Part of a small language model's weights: 6244 steps.
MLP neurons of a small language model. Each row is named by its layer, matrix (gate and up: input weights; down: output weights) and neuron, and shows model dimensions 128-191. Each number is 50 + 15 x the weight over its row's rms, rounded and kept within 0 to 99. A neuron's up and down rows have the sign that makes its largest values positive.
After each neuron's rows, "fires on" lists the tokens most often at its 100 highest values on Wikipedia text that the model never trained on; "fires in" lists the words (lower case) most often at its 100 highest values on Wikipedia text that the model never trained on. A number after a token or word is its count.

L9.gate379:40 32 22 34 41 28 61 35 62 52 57 23 53 52 50 52 23 52 54 65 61 72 61 28 42 38 26 69 24 66 58 66 46 54 41 47 58 36 62 51 79 54 54 39 34 57 56 64 20 54 60 48 34 47 67 23 26 27 48 55 40 63 60 40
L9.up379:42 52 50 34 41 44 58 39 40 55 60 54 48 31 18 32 56 21 55 52 38 56 27 63 58 40 30 58 12 54 26 77 31 61 28 33 58 29 34 42 62 51 42 16 51 72 49 55 23 54 51 46 17 33 49 48 40 35 59 36 69 59 59 35
L9.down379:50 47 79 48 53 54 71 42 45 51 56 09 64 71 43 64 32 45 35 27 42 51 59 54 63 25 32 37 20 37 57 51 70 36 14 65 51 52 25 30 41 49 71 49 36 72 50 55 49 43 40 35 37 42 56 36 38 50 55 60 50 25 37 65
fires on: "y" 19, "ok" 16, "tern" 11, "p" 9, "g" 7, "t" 7
fires in: "they" 19, "took" 13, "top" 9, "together" 7, "total" 7, "take" 6

L2.gate476:50 53 58 30 39 48 38 55 43 33 24 37 68 36 86 59 72 56 58 33 62 38 31 80 71 61 75 62 42 46 50 43 26 41 61 36 40 09 32 57 64 56 60 66 34 39 50 49 35 53 39 56 61 41 60 26 58 50 49 37 47 48 61 72
L2.up476:40 61 56 39 56 42 46 64 41 36 24 36 91 71 71 45 46 44 66 37 57 25 22 71 64 59 72 44 49 24 53 36 36 57 68 29 45 37 37 62 77 73 39 37 51 30 32 59 27 58 47 38 85 50 57 48 56 34 45 36 58 38 57 48
L2.down476:45 38 53 48 63 30 40 71 42 39 41 35 76 66 77 52 75 34 51 50 38 28 44 78 60 72 54 48 36 45 53 49 46 80 53 29 26 60 44 61 80 40 58 55 41 51 48 39 34 52 51 46 78 59 41 47 45 54 28 44 60 37 73 51
fires on: "ud" 42, " has" 41, " is" 9, "ind" 5
fires in: "has" 41, "is" 8, "rstudio" 4, "student" 4

L3.gate96:76 57 48 61 56 52 51 31 78 49 48 47 43 74 88 45 47 63 57 56 65 63 51 44 62 56 24 37 43 56 59 38 33 35 57 48 61 40 75 57 52 39 32 70 61 56 38 42 77 43 34 44 47 56 61 47 32 27 72 48 57 20 37 53
L3.up96:72 53 48 56 65 55 65 47 52 73 56 73 46 69 75 37 68 82 44 54 54 42 33 50 39 65 45 41 44 67 49 39 32 44 57 39 72 36 56 26 74 44 26 49 56 44 42 39 66 44 33 68 58 70 46 30 49 30 63 62 60 39 40 69
L3.down96:79 63 30 34 54 66 58 57 80 52 55 53 60 65 52 54 64 40 50 41 48 55 51 61 51 66 52 86 53 59 46 66 45 56 55 28 48 92 50 47 47 36 21 56 72 66 41 54 51 57 47 62 44 21 26 66 49 44 69 70 47 41 38 37
fires on: " this" 37, "ine" 32, "ake" 10, "one" 9, "ade" 6
fires in: "this" 37, "made" 5, "nine" 4, "engine" 4, "take" 4

L2.gate122:53 42 63 55 00 41 50 54 27 25 64 37 70 22 43 56 25 48 17 43 77 48 75 63 36 61 58 53 56 35 49 56 41 40 50 56 37 23 24 58 29 51 49 49 50 62 31 59 55 26 45 61 31 42 35 40 71 41 25 45 28 40 56 52
L2.up122:51 19 52 30 49 27 64 76 09 30 37 74 65 54 51 49 42 52 53 31 48 28 46 40 65 51 58 73 81 40 68 55 50 47 51 49 28 58 50 51 32 38 77 57 61 56 35 42 53 53 62 71 61 54 56 58 76 33 24 49 16 32 35 75
L2.down122:26 49 31 76 29 50 61 69 57 20 25 61 59 45 80 31 47 57 50 46 28 16 68 45 50 28 53 41 43 49 75 62 59 73 53 60 17 64 49 34 22 32 72 76 40 62 34 43 67 55 41 59 54 40 51 70 53 36 37 44 78 52 27 46
fires on: " was" 59, " the" 30, " is" 9
fires in: "was" 59, "the" 28, "is" 8

L3.gate166:45 47 20 33 44 47 37 38 41 80 44 70 39 67 39 60 42 48 49 46 49 40 44 33 86 39 61 66 34 39 26 16 35 52 57 49 45 47 55 64 72 27 41 54 67 85 32 82 74 77 38 48 58 63 38 46 14 57 59 30 57 32 39 42
L3.up166:53 40 43 39 39 65 38 53 32 97 75 57 59 72 55 56 33 53 43 63 51 53 41 58 57 33 43 67 26 51 68 27 34 46 64 33 48 40 44 42 65 19 32 59 38 62 17 63 60 65 46 66 58 63 42 62 17 54 66 28 64 45 60 49
L3.down166:47 62 45 40 48 36 38 48 66 40 58 48 54 63 35 79 50 39 46 25 60 60 51 50 54 70 46 74 34 25 53 61 27 49 56 28 63 69 31 41 64 43 37 80 63 70 47 53 60 42 45 57 36 37 50 56 64 30 81 45 28 50 71 36
fires on: "ade" 69, "ake" 17, "ave" 14
fires in: "made" 29, "grade" 12, "brigade" 10, "lake" 6, "wave" 4, "trade" 4

L2.gate355:53 60 33 48 40 66 42 33 60 19 67 67 49 49 73 48 45 42 31 37 42 44 50 50 42 36 68 53 53 43 67 48 58 42 49 48 53 65 37 56 39 36 57 60 38 52 65 46 40 33 44 31 63 61 52 40 00 63 72 62 53 73 54 43
L2.up355:40 55 55 19 63 36 58 47 86 60 56 36 53 75 48 49 48 33 49 42 61 61 71 31 60 31 20 33 69 66 50 73 46 54 35 62 41 44 32 62 20 52 71 32 75 33 52 68 59 47 56 64 41 29 61 53 49 57 37 27 73 47 54 42
L2.down355:29 11 61 78 44 57 58 44 38 84 32 59 62 58 38 66 30 47 53 59 77 45 62 14 66 44 45 39 48 46 68 55 42 54 53 43 57 40 35 63 50 56 58 67 65 64 64 61 47 42 68 44 33 53 31 34 36 66 64 40 58 53 37 46
fires on: " with" 88, " from" 12
fires in: "with" 79, "from" 12, "within" 7

L4.gate76:45 62 20 29 66 34 84 17 44 34 48 43 42 54 49 73 87 39 73 56 60 54 48 03 65 47 63 49 36 50 65 58 50 42 37 59 37 37 35 64 39 57 61 46 40 29 65 60 32 62 39 37 38 55 41 34 41 57 42 49 87 37 37 36
L4.up76:52 45 36 34 76 32 71 17 53 36 41 51 46 57 60 67 75 30 67 61 43 66 53 27 48 43 57 39 40 50 79 47 37 40 32 55 47 39 39 53 37 58 43 45 40 31 74 70 12 68 59 38 50 61 25 21 50 66 49 53 78 50 43 43
L4.down76:43 65 47 59 59 61 57 63 36 55 36 64 62 91 53 72 40 65 35 41 42 61 66 58 54 34 55 51 31 24 28 49 64 46 40 69 48 60 45 60 42 48 28 44 43 50 53 68 42 53 71 63 39 52 41 31 63 82 32 64 41 67 44 42
fires on: " not" 71, "ould" 28
fires in: "not" 54, "would" 17, "could" 6, "noted" 5, "should" 5

L6.gate68:56 29 36 67 36 64 68 45 63 46 69 51 51 63 51 60 20 29 32 41 52 32 61 50 63 48 16 56 42 80 41 57 54 75 32 47 17 49 38 62 45 53 23 52 37 61 38 49 76 56 50 65 50 44 47 45 76 50 97 55 63 37 41 77
L6.up68:54 28 41 74 45 54 56 58 23 43 70 78 29 51 36 64 12 18 37 49 46 48 38 65 63 58 41 60 49 68 41 61 52 37 35 61 19 30 34 39 47 38 30 38 68 69 29 61 49 31 46 55 61 42 30 57 84 56 89 39 67 43 40 85
L6.down68:53 77 50 26 61 56 69 61 32 41 49 46 37 61 41 72 67 39 63 51 37 65 79 69 43 35 47 36 40 60 59 54 77 37 46 62 39 46 38 39 79 51 57 62 44 25 42 66 63 69 48 42 71 53 59 54 71 48 32 49 72 51 44 73
fires on: " his" 66, " the" 20, " their" 7, "'s" 4
fires in: "his" 66, "the" 20, "their" 7, "s" 4

L9.gate137:48 28 40 73 45 56 65 70 46 42 51 71 26 53 55 24 57 48 46 61 24 38 70 56 45 40 66 61 43 42 78 55 28 28 21 67 64 47 96 51 36 50 41 58 50 54 51 55 47 43 46 17 47 54 46 19 09 29 23 48 39 44 43 63
L9.up137:78 42 65 47 42 21 93 44 09 68 50 32 52 46 28 53 49 64 70 31 46 24 28 38 59 57 67 65 36 41 73 71 49 28 31 40 56 50 49 52 42 58 39 48 57 17 27 65 61 60 44 45 48 34 49 44 62 33 46 35 27 47 59 46
L9.down137:44 80 33 75 40 60 60 48 33 45 46 34 38 50 69 54 44 71 54 31 33 58 81 59 70 25 51 65 48 28 53 53 26 44 62 63 51 55 32 72 53 49 87 84 82 40 29 45 35 77 13 46 25 29 57 57 47 56 48 48 48 47 63 48
fires on: " was" 84, " be" 14
fires in: "was" 84, "being" 4, "before" 4

L6.gate11:46 53 56 42 35 49 72 52 31 39 64 52 38 54 68 39 37 06 39 57 49 39 35 54 49 66 45 56 57 54 50 52 27 42 78 61 56 43 44 33 33 51 58 48 39 48 25 42 56 33 82 47 57 75 53 75 59 53 59 69 57 56 34 63
L6.up11:53 51 63 41 41 56 77 50 34 46 66 39 36 62 49 32 29 09 26 54 39 36 35 62 68 76 46 39 48 59 53 58 25 52 61 60 51 22 51 44 29 43 52 61 38 42 29 55 58 42 63 51 53 78 51 55 59 61 48 50 48 39 29 77
L6.down11:61 67 77 75 62 48 68 34 59 64 65 74 44 33 43 53 87 29 57 45 35 68 41 70 44 34 58 45 43 70 56 55 51 41 45 30 61 52 38 52 60 34 33 71 19 51 48 62 71 73 58 27 77 42 41 54 70 54 54 63 58 51 42 70
fires on: "'s" 69, " its" 21, "as" 5
fires in: "s" 69, "its" 18

L6.gate405:47 32 55 51 44 41 74 60 36 43 64 36 63 65 55 51 47 54 32 58 36 49 54 69 46 83 70 39 34 73 29 55 60 35 51 69 54 18 39 52 23 29 45 43 44 63 19 37 33 46 67 61 53 37 62 29 59 54 73 60 66 27 31 65
L6.up405:38 41 40 52 12 61 63 38 44 69 67 30 51 78 28 67 44 49 44 34 79 50 52 71 49 68 57 45 34 55 42 65 31 35 58 44 58 35 55 45 40 33 33 66 30 57 35 36 53 40 56 70 79 41 45 75 52 64 75 72 61 37 37 50
L6.down405:52 59 72 42 50 48 48 32 59 63 54 55 21 80 59 57 49 34 24 46 47 32 75 85 30 47 45 16 51 81 45 37 60 44 40 64 20 38 55 59 54 46 34 71 18 48 32 46 31 57 58 44 69 53 31 55 63 54 45 30 55 36 56 73
fires on: " her" 45, " his" 31, "'s" 11, " their" 10
fires in: "her" 42, "his" 31, "s" 11, "their" 10

L4.gate511:79 37 49 42 35 58 51 57 31 62 69 63 61 68 51 42 56 58 36 55 75 49 65 64 66 64 85 54 61 49 28 61 45 57 52 53 50 40 53 54 35 35 50 60 52 57 88 78 49 70 47 48 56 65 61 30 42 39 55 41 47 18 63 58
L4.up511:57 47 55 43 43 45 54 13 37 63 56 43 43 58 46 45 55 83 38 47 68 62 60 76 81 49 65 57 56 29 27 51 58 40 41 42 68 32 52 52 51 49 51 37 40 39 57 64 59 58 23 43 59 48 72 45 39 54 38 35 36 27 55 21
L4.down511:49 48 83 34 52 41 62 35 47 44 53 53 63 61 59 61 50 51 24 45 59 92 54 35 67 47 63 90 65 69 60 60 55 60 56 51 48 28 51 49 69 61 45 50 40 44 66 47 53 55 34 44 48 49 67 67 32 38 32 57 50 21 38 46
fires on: " year" 53, " New" 33, " In" 8, " He" 5
fires in: "new" 31, "year" 29, "years" 24, "in" 6

L11.gate417:46 51 42 06 36 26 51 46 43 46 61 31 72 42 66 75 55 65 31 50 72 70 50 61 41 84 50 55 45 55 68 45 36 81 31 53 80 52 39 39 41 53 75 63 45 33 45 63 47 35 61 63 61 40 54 27 32 17 62 37 33 85 38 54
L11.up417:24 48 48 30 44 59 82 61 45 26 78 52 68 73 62 30 11 36 64 44 38 69 51 55 59 33 50 50 44 61 63 39 38 58 69 53 42 75 49 79 48 68 81 32 73 67 59 38 37 54 78 29 66 37 30 65 38 37 31 60 58 27 67 29
L11.down417:67 27 58 55 43 58 34 40 67 38 63 40 56 74 52 60 42 66 60 53 41 58 46 78 21 43 59 40 48 41 68 40 43 41 33 17 42 63 59 57 38 28 60 41 62 56 67 59 83 26 41 51 59 40 60 44 37 42 30 28 69 44 27 60
fires on: "im" 23, "y" 22, "o" 11, "s" 8, "p" 7, "al" 4
fires in: "they" 13, "times" 11, "no" 11, "type" 8, "consists" 5, "top" 4

L4.gate14:50 60 40 44 62 45 33 38 45 43 49 25 55 47 57 48 33 39 69 36 74 51 75 41 80 65 34 30 32 08 54 70 50 36 45 60 65 46 40 72 51 50 57 32 64 16 45 41 58 41 40 51 25 57 45 49 21 75 62 56 60 40 66 46
L4.up14:65 59 44 40 64 45 22 44 58 47 54 28 70 48 53 42 35 29 57 33 74 47 68 33 56 50 20 41 37 30 67 65 46 48 58 51 79 44 48 67 53 42 61 39 65 27 48 47 51 42 46 32 53 47 61 57 19 85 49 59 70 52 56 32
L4.down14:73 87 54 65 67 68 50 71 56 80 54 41 38 58 61 59 55 57 58 60 70 37 61 41 71 37 47 62 21 40 62 76 58 49 25 61 49 57 28 87 43 29 62 57 80 21 48 43 47 43 47 49 63 64 26 30 61 88 49 48 62 68 48 80
fires on: " from" 100
fires in: "from" 100

L6.gate14:31 43 62 35 43 57 56 50 29 61 63 63 56 46 32 49 09 34 61 62 48 33 62 52 58 53 50 53 34 43 29 70 37 36 50 39 38 52 32 46 44 85 24 41 59 63 17 31 42 52 29 68 35 56 49 72 24 77 60 65 39 42 23 76
L6.up14:52 33 26 35 33 40 27 39 17 48 90 53 79 84 32 49 38 51 50 39 38 38 49 43 74 36 53 49 48 68 49 44 60 18 53 47 43 45 36 63 34 71 32 58 66 60 49 44 38 55 82 45 35 11 62 31 38 46 46 57 38 47 21 77
L6.down14:13 30 77 62 57 35 11 54 36 56 56 47 65 52 62 38 56 68 62 45 45 44 58 64 47 36 55 55 25 48 57 34 61 55 61 71 75 40 25 78 29 57 40 52 81 48 46 47 55 43 47 39 48 61 49 61 58 33 66 59 74 47 44 90
fires on: " her" 47, " his" 42, " l" 7
fires in: "her" 44, "his" 42

L2.gate300:35 64 42 47 34 38 42 60 51 55 88 69 57 61 68 77 68 32 42 64 58 44 54 60 26 13 59 77 75 64 57 45 40 34 48 64 07 43 40 54 63 47 30 57 44 57 50 43 62 66 53 75 53 71 47 58 47 51 71 40 66 18 65 85
L2.up300:57 58 38 40 31 25 66 56 51 35 64 62 68 58 38 55 37 53 56 40 56 52 55 62 52 20 52 47 55 56 43 67 42 50 11 53 61 27 46 48 48 51 53 52 38 62 27 32 30 49 21 56 71 87 65 85 32 65 50 56 33 45 58 42
L2.down300:30 79 46 61 22 20 38 33 62 53 81 70 64 34 50 36 45 46 41 61 58 49 51 57 33 39 27 53 66 35 65 64 19 47 33 62 49 47 51 56 67 59 26 34 31 66 29 54 39 49 47 64 63 55 49 37 56 56 32 77 45 40 51 30
fires on: " year" 53, "vel" 25, "ail" 22
fires in: "year" 29, "years" 24, "development" 6

L4.gate3:61 48 49 59 50 49 59 46 40 49 81 47 46 42 48 34 27 34 39 56 13 38 56 41 47 60 44 09 27 69 56 55 41 28 46 50 34 33 58 46 07 41 70 40 47 38 29 38 65 74 78 58 72 48 64 56 34 42 52 31 45 52 18 78
L4.up3:47 28 46 40 44 42 51 46 30 49 69 45 41 44 38 30 31 42 46 55 00 37 41 61 59 64 64 14 28 73 48 63 54 32 53 42 31 49 46 55 35 48 43 33 23 46 22 44 60 68 63 66 60 41 52 75 40 40 47 46 50 35 22 72
L4.down3:34 59 56 60 51 49 46 43 33 30 38 71 42 54 53 43 84 40 63 54 45 48 69 80 35 18 71 47 14 53 64 45 54 45 55 59 39 54 32 78 68 15 31 60 29 47 28 54 73 47 60 47 71 49 31 58 71 38 30 34 39 52 14 71
fires on: " its" 63, " their" 37
fires in: "its" 59, "their" 37, "itself" 4

L3.gate306:67 46 57 27 49 31 46 38 67 78 44 72 64 66 54 62 45 42 25 42 37 71 81 59 37 43 45 38 56 75 40 49 51 99 57 52 53 75 44 59 38 28 65 45 48 45 45 63 67 58 49 36 35 37 49 49 50 85 47 51 60 48 14 58
L3.up306:55 53 51 35 31 36 55 30 53 39 66 60 49 52 62 29 67 28 35 27 17 50 71 69 55 53 63 75 81 55 43 44 50 45 54 60 49 59 46 42 33 55 73 62 59 69 53 51 51 30 66 52 05 44 73 49 60 80 59 65 56 45 33 54
L3.down306:37 72 52 49 63 46 75 65 58 57 71 38 55 46 34 51 53 52 54 36 66 55 75 52 41 47 52 45 60 73 38 32 40 40 35 48 44 43 37 25 48 46 38 51 64 54 44 49 32 38 58 44 36 49 49 57 63 50 23 65 64 71 59 41
fires on: " as" 100
fires in: "as" 95

L12.gate343:70 40 40 53 56 37 38 69 55 40 89 63 60 61 46 60 40 42 55 59 57 48 47 77 65 71 78 31 70 62 79 29 68 73 29 59 39 45 65 45 54 38 38 56 27 51 48 57 51 64 41 40 65 60 38 71 34 72 62 58 49 74 40 43
L12.up343:60 47 49 45 41 50 46 23 69 25 74 59 68 42 28 68 80 35 80 68 57 44 55 66 56 53 71 45 80 69 59 58 80 55 45 69 46 50 46 28 47 45 56 49 51 50 45 60 49 39 16 48 25 50 49 90 19 70 40 48 30 45 26 36
L12.down343:50 33 49 38 39 38 62 62 49 67 62 35 53 68 53 35 43 31 67 66 28 51 83 49 40 49 64 55 64 47 38 55 45 72 67 51 38 30 41 43 30 65 13 73 49 68 28 50 33 48 21 28 44 47 34 31 50 51 09 63 50 38 61 34
fires on: " as" 73, "s" 15, "ip" 5
fires in: "as" 77

L3.gate355:26 48 39 23 56 52 76 46 61 57 47 45 55 70 78 88 13 61 52 51 47 76 37 41 51 44 86 37 36 52 54 87 55 02 10 58 58 49 32 59 55 48 37 45 56 35 57 80 62 55 49 31 41 35 71 54 43 58 48 43 36 51 47 42
L3.up355:30 41 38 30 72 22 60 62 57 76 47 30 57 67 41 65 38 28 74 69 36 63 65 39 59 58 56 18 43 72 51 43 46 43 46 46 75 43 51 73 43 64 49 31 29 43 62 54 47 32 38 28 45 91 53 21 47 62 53 37 32 69 39 35
L3.down355:35 49 18 43 58 32 93 54 77 50 46 33 58 36 51 44 37 52 82 58 47 71 66 37 37 42 51 49 44 37 68 44 46 32 63 35 37 65 29 49 28 81 62 40 32 36 70 36 73 62 55 61 41 49 60 40 53 72 44 34 34 69 46 32
fires on: " not" 71, " j" 19, " s" 7
fires in: "not" 54, "noted" 5, "joined" 5, "just" 4

L3.gate118:45 47 74 52 44 46 41 75 34 48 36 35 48 70 48 56 56 51 85 41 43 75 32 30 61 69 45 41 46 53 37 65 29 47 53 55 42 72 33 53 38 54 66 43 14 23 69 39 63 83 44 26 60 63 37 24 58 66 09 40 68 53 55 41
L3.up118:49 25 54 30 41 49 50 62 38 54 38 42 47 73 58 61 38 58 72 30 41 58 20 32 59 65 57 24 38 53 27 62 25 39 45 39 48 71 41 70 39 48 59 45 21 00 81 37 53 75 37 38 47 43 47 31 56 55 07 34 58 60 56 28
L3.down118:66 40 44 47 55 33 52 53 46 41 42 49 50 69 70 58 58 32 75 47 45 87 78 50 36 74 63 47 42 34 20 42 49 46 48 38 36 80 43 60 37 75 52 44 35 46 51 51 56 53 67 47 59 32 25 39 57 63 30 39 35 49 53 30
fires on: " not" 71, " have" 11, "clud" 7, "ct" 7, " has" 4
fires in: "not" 54, "have" 11, "noted" 5, "has" 4

L3.gate505:29 48 58 30 51 57 21 52 42 39 46 60 74 89 60 43 34 57 64 50 43 44 48 79 56 55 35 53 48 79 37 44 71 47 43 24 31 57 50 46 68 63 23 63 77 60 55 32 85 36 55 56 66 41 58 63 63 52 37 76 54 31 28 52
L3.up505:35 50 54 21 50 42 30 54 31 26 43 62 80 81 23 51 30 58 76 36 34 37 59 60 65 39 41 41 47 69 30 38 70 43 41 30 39 38 46 37 77 43 43 51 69 53 49 39 67 24 62 57 53 35 55 64 42 38 45 87 61 39 19 65
L3.down505:20 69 50 56 62 54 16 58 37 49 80 60 53 67 44 50 57 63 57 43 43 45 56 57 39 36 53 29 16 66 45 54 61 40 24 50 61 72 31 37 68 39 50 29 84 69 68 35 53 29 56 48 53 50 64 57 67 34 32 57 61 30 42 78
fires on: " his" 74, " a" 25
fires in: "his" 74, "a" 18

L3.gate417:60 56 47 40 68 49 49 52 64 52 36 09 44 69 63 42 42 55 28 30 40 28 46 48 63 51 43 33 28 38 50 38 36 74 46 71 78 21 32 52 42 56 63 49 55 41 56 37 52 46 41 52 44 65 50 36 13 71 61 49 60 37 40 15
L3.up417:61 48 30 34 81 54 37 43 59 65 25 09 43 72 60 30 48 35 26 40 55 20 60 26 47 53 46 45 22 35 53 45 28 71 51 66 84 35 35 58 60 41 49 54 59 40 58 36 53 45 48 57 51 62 48 41 19 64 68 42 47 46 39 01
L3.down417:66 66 55 69 60 69 65 58 61 80 65 55 51 51 38 52 62 68 51 47 62 16 40 33 66 52 74 59 12 51 56 76 60 47 36 74 41 49 25 76 39 60 54 71 59 23 57 35 43 28 47 62 71 47 22 38 38 78 64 54 55 61 56 41
fires on: " from" 53, "rom" 47
fires in: "from" 61, "promotion" 7, "prominent" 4

L3.gate217:61 68 39 57 35 64 57 53 30 62 37 38 56 45 53 70 34 54 65 60 30 52 29 53 36 48 82 63 64 51 53 45 58 35 83 54 43 26 44 54 47 39 48 54 56 53 48 43 81 60 70 65 48 57 44 57 51 80 61 54 75 45 50 64
L3.up217:54 67 37 66 32 45 21 62 55 37 43 77 74 50 30 53 35 60 50 50 23 58 54 69 51 47 50 51 43 50 76 46 33 63 74 24 83 11 49 43 68 25 43 39 53 64 63 53 83 61 76 43 63 43 61 72 34 78 66 39 53 42 56 48
L3.down217:41 81 49 57 39 57 52 39 59 32 68 63 33 42 40 43 26 64 57 35 35 58 40 68 56 48 51 21 36 49 66 52 52 69 73 31 59 45 55 58 69 30 54 41 29 64 43 42 59 65 69 44 42 67 43 53 54 49 47 47 39 53 60 46
fires on: "ased" 55, "vel" 30, "form" 15
fires in: "released" 29, "based" 16, "development" 8, "information" 6, "level" 6

L3.gate423:28 40 59 49 26 34 40 23 27 60 42 56 53 52 79 67 40 53 43 45 72 57 52 55 40 48 58 41 52 72 61 66 21 60 18 66 59 48 54 42 49 51 59 60 69 66 50 49 50 73 72 31 46 82 84 40 28 64 83 56 51 45 47 62
L3.up423:19 33 55 65 31 31 40 42 35 59 29 70 51 61 81 52 26 48 42 52 65 57 40 56 34 45 69 61 67 69 53 69 46 53 27 55 45 58 68 49 55 65 48 52 72 63 65 72 43 48 68 31 52 71 57 50 40 68 63 45 49 55 45 73
L3.down423:49 30 47 52 53 28 40 52 16 47 33 67 57 51 76 33 61 73 38 44 60 63 66 40 52 32 51 62 51 25 68 78 08 39 29 44 19 24 42 58 57 72 23 43 49 59 58 53 42 63 71 37 60 95 52 58 31 69 56 35 59 57 46 59
fires on: " her" 54, " year" 23, " other" 8, " their" 7, "vel" 4
fires in: "her" 51, "year" 12, "years" 11, "other" 8, "their" 7

L3.gate219:42 65 45 29 59 49 48 56 24 55 71 66 65 48 46 43 55 31 43 56 42 71 79 45 34 49 61 42 64 70 54 33 26 70 79 46 23 38 28 48 52 44 95 34 43 71 31 51 34 54 52 56 53 32 62 38 28 63 75 60 66 61 42 50
L3.up219:48 66 64 42 53 29 51 46 34 69 65 45 56 42 52 46 54 28 37 63 40 74 78 43 15 52 52 44 53 78 57 46 37 84 77 59 33 59 38 53 50 38 83 51 33 80 39 60 44 45 41 64 58 26 47 37 39 53 49 55 56 71 42 50
L3.down219:49 53 42 41 79 39 63 47 55 63 78 60 59 58 16 52 68 22 19 34 52 74 79 37 33 59 44 36 36 65 30 59 35 64 44 33 50 49 42 44 58 50 52 64 50 66 16 53 46 45 43 44 47 37 52 49 53 43 32 64 62 55 42 49
fires on: " as" 100
fires in: "as" 90

L3.gate56:61 53 36 60 66 44 61 37 40 33 25 69 55 28 52 75 71 37 30 52 42 75 67 48 54 29 60 46 46 35 59 58 37 69 46 50 48 18 30 62 20 36 47 57 55 22 42 45 38 20 31 55 63 56 11 60 40 71 87 59 69 44 46 36
L3.up56:57 57 54 49 59 54 73 52 51 43 33 39 59 60 56 88 49 32 36 39 32 73 52 73 38 47 57 58 47 47 74 53 34 51 42 48 28 24 41 52 44 36 29 51 40 44 37 53 45 41 30 36 57 70 17 39 46 78 82 53 53 35 45 57
L3.down56:32 64 49 51 62 47 50 58 42 48 32 45 53 58 58 68 60 51 28 56 41 31 34 65 45 24 46 63 01 44 34 50 47 32 27 33 37 30 54 68 28 35 56 47 28 60 36 58 47 38 15 63 68 56 49 47 39 50 54 49 53 56 52 46
fires on: "ould" 43, "anc" 37, " sh" 18
fires in: "would" 27, "could" 9, "should" 7, "enhanced" 4, "appearances" 4

L4.gate158:69 35 28 58 49 46 37 77 44 46 45 49 68 55 42 54 69 45 32 57 77 52 55 56 38 45 29 48 20 41 49 71 39 41 59 44 74 34 25 74 31 53 73 50 56 68 64 48 48 44 51 57 69 47 36 45 50 63 36 29 55 44 26 38
L4.up158:49 40 27 50 52 05 57 44 43 43 32 47 82 77 48 34 39 20 41 43 76 64 51 23 28 61 38 24 48 50 32 60 46 55 53 59 59 60 48 48 31 63 49 46 50 32 57 41 28 26 58 40 65 61 34 22 68 74 47 38 54 42 40 55
L4.down158:67 78 69 52 60 41 53 35 55 55 52 43 46 58 43 35 41 52 96 63 44 40 27 37 30 23 52 45 36 60 51 54 49 40 36 66 45 72 54 69 46 49 48 46 30 39 55 34 43 43 47 57 38 53 53 51 52 50 76 38 56 67 46 54
fires on: " from" 79, " on" 19
fires in: "from" 79, "on" 17

L6.gate70:30 41 43 34 50 49 43 49 61 25 57 32 81 42 49 49 64 42 64 27 76 45 66 45 72 79 65 70 36 48 44 28 43 50 52 29 44 48 49 27 55 73 72 53 62 36 59 36 50 55 53 45 42 27 43 74 50 43 30 50 45 29 52 64
L6.up70:38 40 47 42 52 43 58 36 64 37 51 35 72 49 48 56 72 66 48 29 61 35 51 50 76 75 77 57 25 65 62 29 29 59 44 49 52 69 53 45 49 82 77 48 65 45 49 52 54 62 55 42 37 26 42 55 43 44 34 37 63 53 48 60
L6.down70:55 58 30 36 34 41 41 54 44 43 45 59 52 48 39 75 79 50 33 49 45 27 48 51 65 51 34 54 39 37 50 50 32 72 54 45 34 55 65 39 53 88 37 66 36 69 27 67 52 25 36 18 55 33 39 25 58 50 30 30 19 41 58 44
fires on: " is" 68, " are" 32
fires in: "is" 58, "are" 28